Weights of a small GPT-style language model, trained from scratch on English Wikipedia.
Size: 14 layers, width 256, 12 heads of 32 (1 for keys and values), vocabulary 8192, 12.4M parameters.
Architecture: LayerNorm before each block, no biases in attention or MLP, attention and MLP in parallel.
Training: a variant of Muon for these matrices, 347M tokens, 10575 steps.
MLP neurons of a small language model. Each row is named by its layer, matrix (down: output weights) and neuron, and shows model dimensions 64-127. Each number is 128 + 24 x the weight over its row's rms, rounded and kept within 0 to 255.
A block is one neuron, or neurons of one layer that tend to fire together. Before each block is what it responds to, as a language model described it from the Wikipedia text at the highest values.

Quantity word completions. Second piece of a sentence-initial quantity or determiner word, like Sever|al, Var|ious, N|ine, Number| of, plus numbers in tables.
L7.down623 [109 137 155 103 104 130 148 143 139 124 139 150 107 124 130 176 156 125 147 142 164 131 126 138 124 107 158 134 157 100 104 139 101 102 158 102 145 119 129  88  90 115 126 156 147  98 145 123 101 113  98 138 159 112 113 125 156 137 134 128 123 156 215 146]

Inflectional suffix tokens. Inflectional endings split off as separate tokens right after a word stem, mostly plural -s, also -ed and -ing: fund-s, follow-ed, trad-ing, wind-s.
L11.down441 [ 89 125 137 159 129 126 132 160 105 127 124 139 116 149  85  74 102 125  93 123 139 144 109 147  86 120 128 127 134 119 102 132 111 126 111 129 142 127 167 119 133 118 149 142 104  91 104 122  97 154 162 175 116 139 148 144 120 150 176  83 136 101 133  97]
L11.down461 [138 122 152 112 149 104 141 120 134 128  63 148 127 148  94  84 166 100 122 145 146 144 105 107  85 145  99 141 128 136 106 119 117 143  93 173 113 154 143 121 153 104 123 142 146 109 138 138 141 152 107 110 111 147 130 143 108 122 160  73 112  71 151 142]
L11.down485 [107 145 134 140 131 129 127 102 138 146 117 142 139 148 127 115 127 102  98 111 116 124 135 149 174 153 133 100 130 113 136 156 137  70 108 145  71 109  99  55 120 115 137 156 124  83 167 137 128 124 110 119 100 101 151 120 115 103 146 124 153 137  99 146]
L11.down1023 [125 157 115 163  89 138 145 133 134 119 117 127 146 153  97 108  94 133 134 139 108 129 108 144 129 148  63 143  97 116 143 121 125 145 123 130 114 127  98 157 157 134 127 120 170 137 177 144 135 146 102 115 138 138 143 159 123 133 139 129 105 142 191 131]

Location-introducing prepositions. Prepositions like in, to, from, into after a noun or verb, where a place name is expected next, e.g. "Museum in Istanbul", "sent to Ukraine".
L7.down204 [131 109 108 140 140 130 170 150 137 169 142 142 125 122 190 127 117 104 111  96 142 127  73 121 133  54 112  84 119 123 169 138 109 125 118 110 108  75 122 151 112 137 141 111 157 151 101 121 102 139 159 123 136 119 111 100 124 145  87 138 138 119 154 159]

Thousands commas; "in". Mainly the comma in large numbers such as vote counts in election tables (5,345; 56,259); also " in" as a preposition or word start (in Denmark, inaugural).
L9.down21 [139 102  84 111 123 170 132  77 141 129 134 131 142  79 147 161 117 134 111 158 147 111 122 133 119 114 140 157 111  96 130  95 101 135 184 154 157 112 107 100 122  80 163 117 176 147 130 102 121 145 124 117 110 144 131 138 139 116 142 129 101 155 142 126]
L9.down121 [141 163 124  97 102 101  88 141 107 124 103 127 118 156 104  78 154 130  77 130 104  98 161 135 163  91 115 126  95 178 177 107 137 125 173 157 127 135 147 103 135 126 147 139 120 125 143 140 101 124 160 126 165 115 118 118 113 141 130 134 161 157 135 132]
L9.down139 [123 126 123 123  55 136 128 155 177 113 150 139 179 148 130 135 128 158 121 139 115 129 141 110 105  94 102 124  87 129 159 119 130 155  94  92  75 132 132 117 125 142 124 136 179 138 153 127 154 101 139  90 159 153 139 104 154 152 107 126 150 154 127 173]
L9.down166 [107 182 114 126 115 125 145 136 162 166  82 128  92 112 111 139 120 126 155  86  94 108 133 154 143 131 146 115 185 113 155  88 142 129 170 105 140 117 101 111 141 155 112 145 143 124 104 122  96 112 154 112 116 135  89 140 129 107 121 151 136 112 126 130]
L9.down472 [113 138 167 157 102 171 122 149 113 144 111 133 121 111  93 103 152 124 112 122 169 119 117 113  91  84  84 101  95 160 134 156 106 114 119 142 121 188  87 120 130 110 129 149 232 103 141 127 120 117 183 130 178 140 143 140 148 168 124  99 136  99 123 153]
L9.down506 [159 110 133 135 122  89  83 109 120 129 132 124 125 106 116 152 144 150 113  73 126 156 117 142 120 133 125 108 105 122 135 119 119 143 152 142 123 102 134  91 131 121 106 118 203 152 105 145 135 159 150 138  96 103 123  30 101 144  73 130  92  88 143 130]
L9.down612 [131 108 113 125 161 130  99 134 160 132 111 146 118 165 121 154 142  92  93 148 162 119 120 119 133 105 118 118 122 145 149 170 127 103 144 149 141  81 157 142 133  91 142 157 137 100 128 131 158 116 117  88 116  97  94 121 146 132 113 143 146 110 122 122]
L9.down663 [134 109 109 169 115 128  76 144 112 174 123 126 175 139 135  86 126 108 106 126 127 106 141  98 160 105 138 148 122 111 119 118 156 143 181  98  91  95 166 161 131 141  95 113  80 138 104 109 113 143 144 162 118 133 115 112 123 137 122 141 119 157 137  94]
L9.down715 [132 132 106 115 159 122 139 174 127 113 140 127 140 169 158 121 115 127 111 151 136 114 115 151 151 106 113 156 146 109  87 124  98 164  97 117 107 200 124 145  87 125 116 123 145 133 106 122 170 134  91 131 134 146 140 102  98 162 132 128 129 121 147 151]
L9.down766 [118  75 110 166 125 165 144 120 101 144 135 138 159 146  98  89 136 122 119 143 169 117 114 116 155 135  93 137 118 116 152 139 100 134 160 140 120 116 137 168 158 115 145 131  48 155 129  69 107 144 118 155 135  88 106 126 134 159 134 138 100  98 117 108]
L9.down791 [120 124 139  89 118  86 141 100 118 140 142 128 112 122 179 129 108 142 140 165 132 153  70 178 163  88  90 145 131 131 142 107  94 151 173 138 134 113 126 111 140 134 124 152 154 115 137 126  79 161  64 156 159 128  90  99 114 123 142 139  92 134 128 113]
L9.down837 [131 128 166 119 137 118 164 114  92  85 122 116 109 129 120  84 138 119 151 105 136 119 142 139 132 124 165 138 148 103 116 164  90 156 168 112 117 161 144 119 165 122 102  96 181 129 151 170 107 153  74 132 135 114 170 131 130 126 131 103  90 110 119 115]
L9.down851 [ 71 130  70 125 128 127 129 162 126 130 168 121 130 119 153 125 145 104 118  89 145 134  95 128 119 110 147 122 108 131 116 136 130 151 129 116 114 147 102 141 129 155 122 124 239 108 100 111 110 134 101 187 141 101 113 123 113  98 150 146 135 138  96 152]
L9.down872 [109 186 149 136 142 132  96 171 160  86 151 130 128 147 148  96 189  85 163 115 120  97 111  99 105 106 115 117 135  91 136 146 140 127 173 119 148 102 143 172 103 123  99 127 145 109  85 154 129 160 123 138 130 104 141 101 160  90 137 164 137 119 126 170]
L9.down918 [112 116 132 137 106 105 157  91 176  98 131 144 104  86 110 107 131  90 110  55 158 166 133 187 119 130 146 168  65  90 111 152  82 153 127 135  98 102 154 106 151 108 151  95 132 140 125  90 123 138 143 153 136 177 124 131 112 117 126 118 164  99  79 104]
L9.down977 [164 118 159 112 103 139 125 121 144 120 131 124 130 132 157 158 126 142 105 187 164 121 122 134 127 105 132  95 164 113 137 113  43  98 159 181 148 128 120 122 118 128 119 121 177 140 117 123 132 149 118 103  97 157 108  79 148 127  91 142 100 134 185 139]

Thousands-separator commas. Commas splitting large numbers after the thousands digits, e.g. vote counts in election tables (6,346; 123,457), attendance, 10,000 paintings; weaker on clause-ending commas in prose.
L11.down319 [147 102 110 118  82 137 124 137 121 127 161  81 160 127 149 107 105 182 103 124 171 143 113 167 144 124 159 101  97 148  73 125 138 139 134 110 110 122 127 123 113 117 102 157  80 117 110 109 168 119  96 137 130 141 117  95 145 159 118 127 113 137 133 114]
L11.down341 [159 125 136 102 124 121  95 123 121 109 128 157 102 123  95 170 134 165  87  86 148 104 165  86 147 113  91 139 114 110 177 110 157 157 116 137 119 106 164 102 144 115 165 122 148 119 137 141 148 122 125 102 132 131 126  94 131 146 139 122  87  77  95 131]
L11.down399 [133 155 145 105 100 134 122 164  87 114 158 110  89 151 190 107 146  97 149 124 134 133 139 149 125 146 150 148 127 134 142  91 157 148 104  92  96 119 146 112 134 113 144 127  80 140  98 154 155 135 133 116 123 148 172 116 115 127 105 158  92 147 152 159]
L11.down936 [161 144  82 122  82 125 169 156 119 134 119 150 117  87 138 134 108 131 113 118 137 139 111 103 153 114 126 137 111 123  79 153  97 141 154 102 128 154  96  98 147  87 129 118 135 161 161 106 137 127  77 117 115  81 175  96 138 135 153  80  99 115 121 125]

Quantity words after verbs. Quantifiers and number words that open an object or subject noun phrase, such as several, hundreds of, three, a number of; also word-piece endings like -ing and -ight.
L9.down12 [176 157 100 106 120 149  99 159 100 126 155 148 175 155 129 107 120  84 156 142 113 141  98 132 136 131 109 149 102 114 159 136 155  96  97 112 103 147 135 149 135 118 102 137 150 174 128 139 114 115  72 138 128 114 155 144 162 166 120  91  95 137  98 138]
L9.down61 [155 127 141  94 167 148 118 118 131 168 102 128 121 138 128 139 124  93 117  94 123 131 125  96  86  92 150 119 141 159 166  88 133 112 140 158 137  84 146 123 100 117 149 137  93 157  99 109 136 160  95 114 127 132 118  97 180 118 136 104 113 159 126 108]
L9.down85 [108 113 123 114 123 149 146 111 148  92  91 140 115 116  97 111 100 129 130 169  85 185  97 156 119 146 101 130 119 115  85 137 126 121 137 148 192  96 164 105 135 127 104 131 133 108 128 133 139 157 134 132 145 114  80 147 124  92  77 151  91 130 146 145]
L9.down105 [ 93 113 131 171 142  61 113 132 135 139 135 148 146 137 151 151 110 120 152 142 134 166 137 122 119 151 138 122 156 131  93 144 137 103 131 105 121 138 101 122 125 101 142  99 217 135 135 137 144 109 141 119  90 128 157 123 167 115 168 103 115 166 130 107]
L9.down180 [119 153 114 179 149 116 131 122 176 151 133 140 136 130 128 124 119 102 101  92 155 114 123 126  84 136 121 173 120 112 140 154 153 153 131 114 101 133 150 117 139 107 151 156 169 133 152 124 156 107 131 104 138 159 119 139 109 101 129  69 120 140 139 116]
L9.down182 [107 155 158 135  84 113 119 142  99 117 128  85 102 172 116 149 122 137 118 185 178 112 134  79  89 134 105 117 132  85 121 114  99 144 104 114  81 118  76 141 159 126 135 163  86 116 136 152 129 126 126 132 111 146 125 158 127 129 144 111 111  95 173 130]
L9.down317 [124 110 125 135 122 122 127 104 162  72 113 127 102 109 123 132 110 106 146 125 100 124 107 149 152 149 135 117 159 117 117 155 135 126 134 152 110  72 149 146 121 110  73 130 218 185 179 130 153 138  83  97 152 135 105 115 108 127 170  70 125 112 135  84]
L9.down318 [148 118 105 118 174  91 144 129 146 116  85  99  66 172 141  78  99 108 129 139 150 166 150 152 143  83 136 170 128 153 113 140 117 124 116 155 133 129 124 123 152 127 135 132 133 155 154 120 120 143 129  85 172  89 125  98 175 140  88 124 137 124 167 157]
L9.down577 [160 119  94 172 137  90 113 101 116 160 123 157 126 118 119 116 123 120 111 118 126 115  93 150 122 124  79 148 173 142  91 124 128 106 192 149 156 173 170 157 129 138 130 114 216 136 124  68 157 122 121 125  92 127 135  63 162 166 108 117 146 116 138 165]
L9.down600 [128 131 137  93 105 143  95 140 102 117 146 134 168 132 130 161 117 137 160  93  94 122 162 104 116 189 129 120 140 115 158 122 105 134 135 105 153  93  97 189 148 124 121 120 133 141 107  98 122 139 128 134 134 130  95 124 102  87 135 123 108 141 115 112]
L9.down610 [146 153 105 137  91 139 105 137 100 141 142 146 144 158 116 126 131 121 115 176 131 149 101 185 113  97 156  85 140 134 102 170 133 153  85 137 131 152 120 133 111  99 137 108 170 180 163 166 106 126 143 141 166 139 117 197 137 151 118 127 137 144 160  98]
L9.down629 [125 124 124 126 124 123 127 164 110 166 122 102 117 160 126 129 121 104 110 138 141 110 169 163 161 127 129 142 168 118  82 131 104 103 135 112 121 147 106 174 122 126 155 176 179 119 135 137 110 155 109 133 124 149 117 101 125 114 146 135 157 118 137 188]
L9.down905 [172 148 113 144 147 110 156 100 119 123 134 134 133 108 120 105 140 113 139 126 166 160 144 132 157  88 136 126 110 142 143 146 136 137 144 115 118 171 153 126 120 137 133 124 213 153 120 139 130 143  96 148 113 141 106  80 152 161  75 119 145  99 131 110]
L9.down956 [155 116 101 157  72 152 119 135 152 134 119 154 149 165 125 140 100 138 142 158  88 131 164 130 110 138 137 140 112 134 119 120  50 127 109 109 128 135 125 113 120 137 141 128 199 129  98 163  98 131 113 135 113 125 130 105 107 153 104 125 133 148 102 107]
L9.down967 [144 132 146 142 116 129 131 115  90  97 134 118 124  89 144 146 140 156 148 121 127 107 134  71  99 132 166 152 133 143  98 119 105 132  95 149 163 137 169 122 116 125 161 103 210 137 132 153 129 125 157  86 144 152 102  87 130 126 159 111 117 136  81 116]
L9.down1013 [114 175  94 110  99 144 115 139 116 158 106 146 127 100 134 120 105 108 105 114 102 148 114 107 138 109 133 138 119 140 131 118 140 106 128 135 128  98 125 132 169  71 167 156 230 110 108 158 144 156  99 128 138 140 109 138  83  97 117 166 127 112 143 191]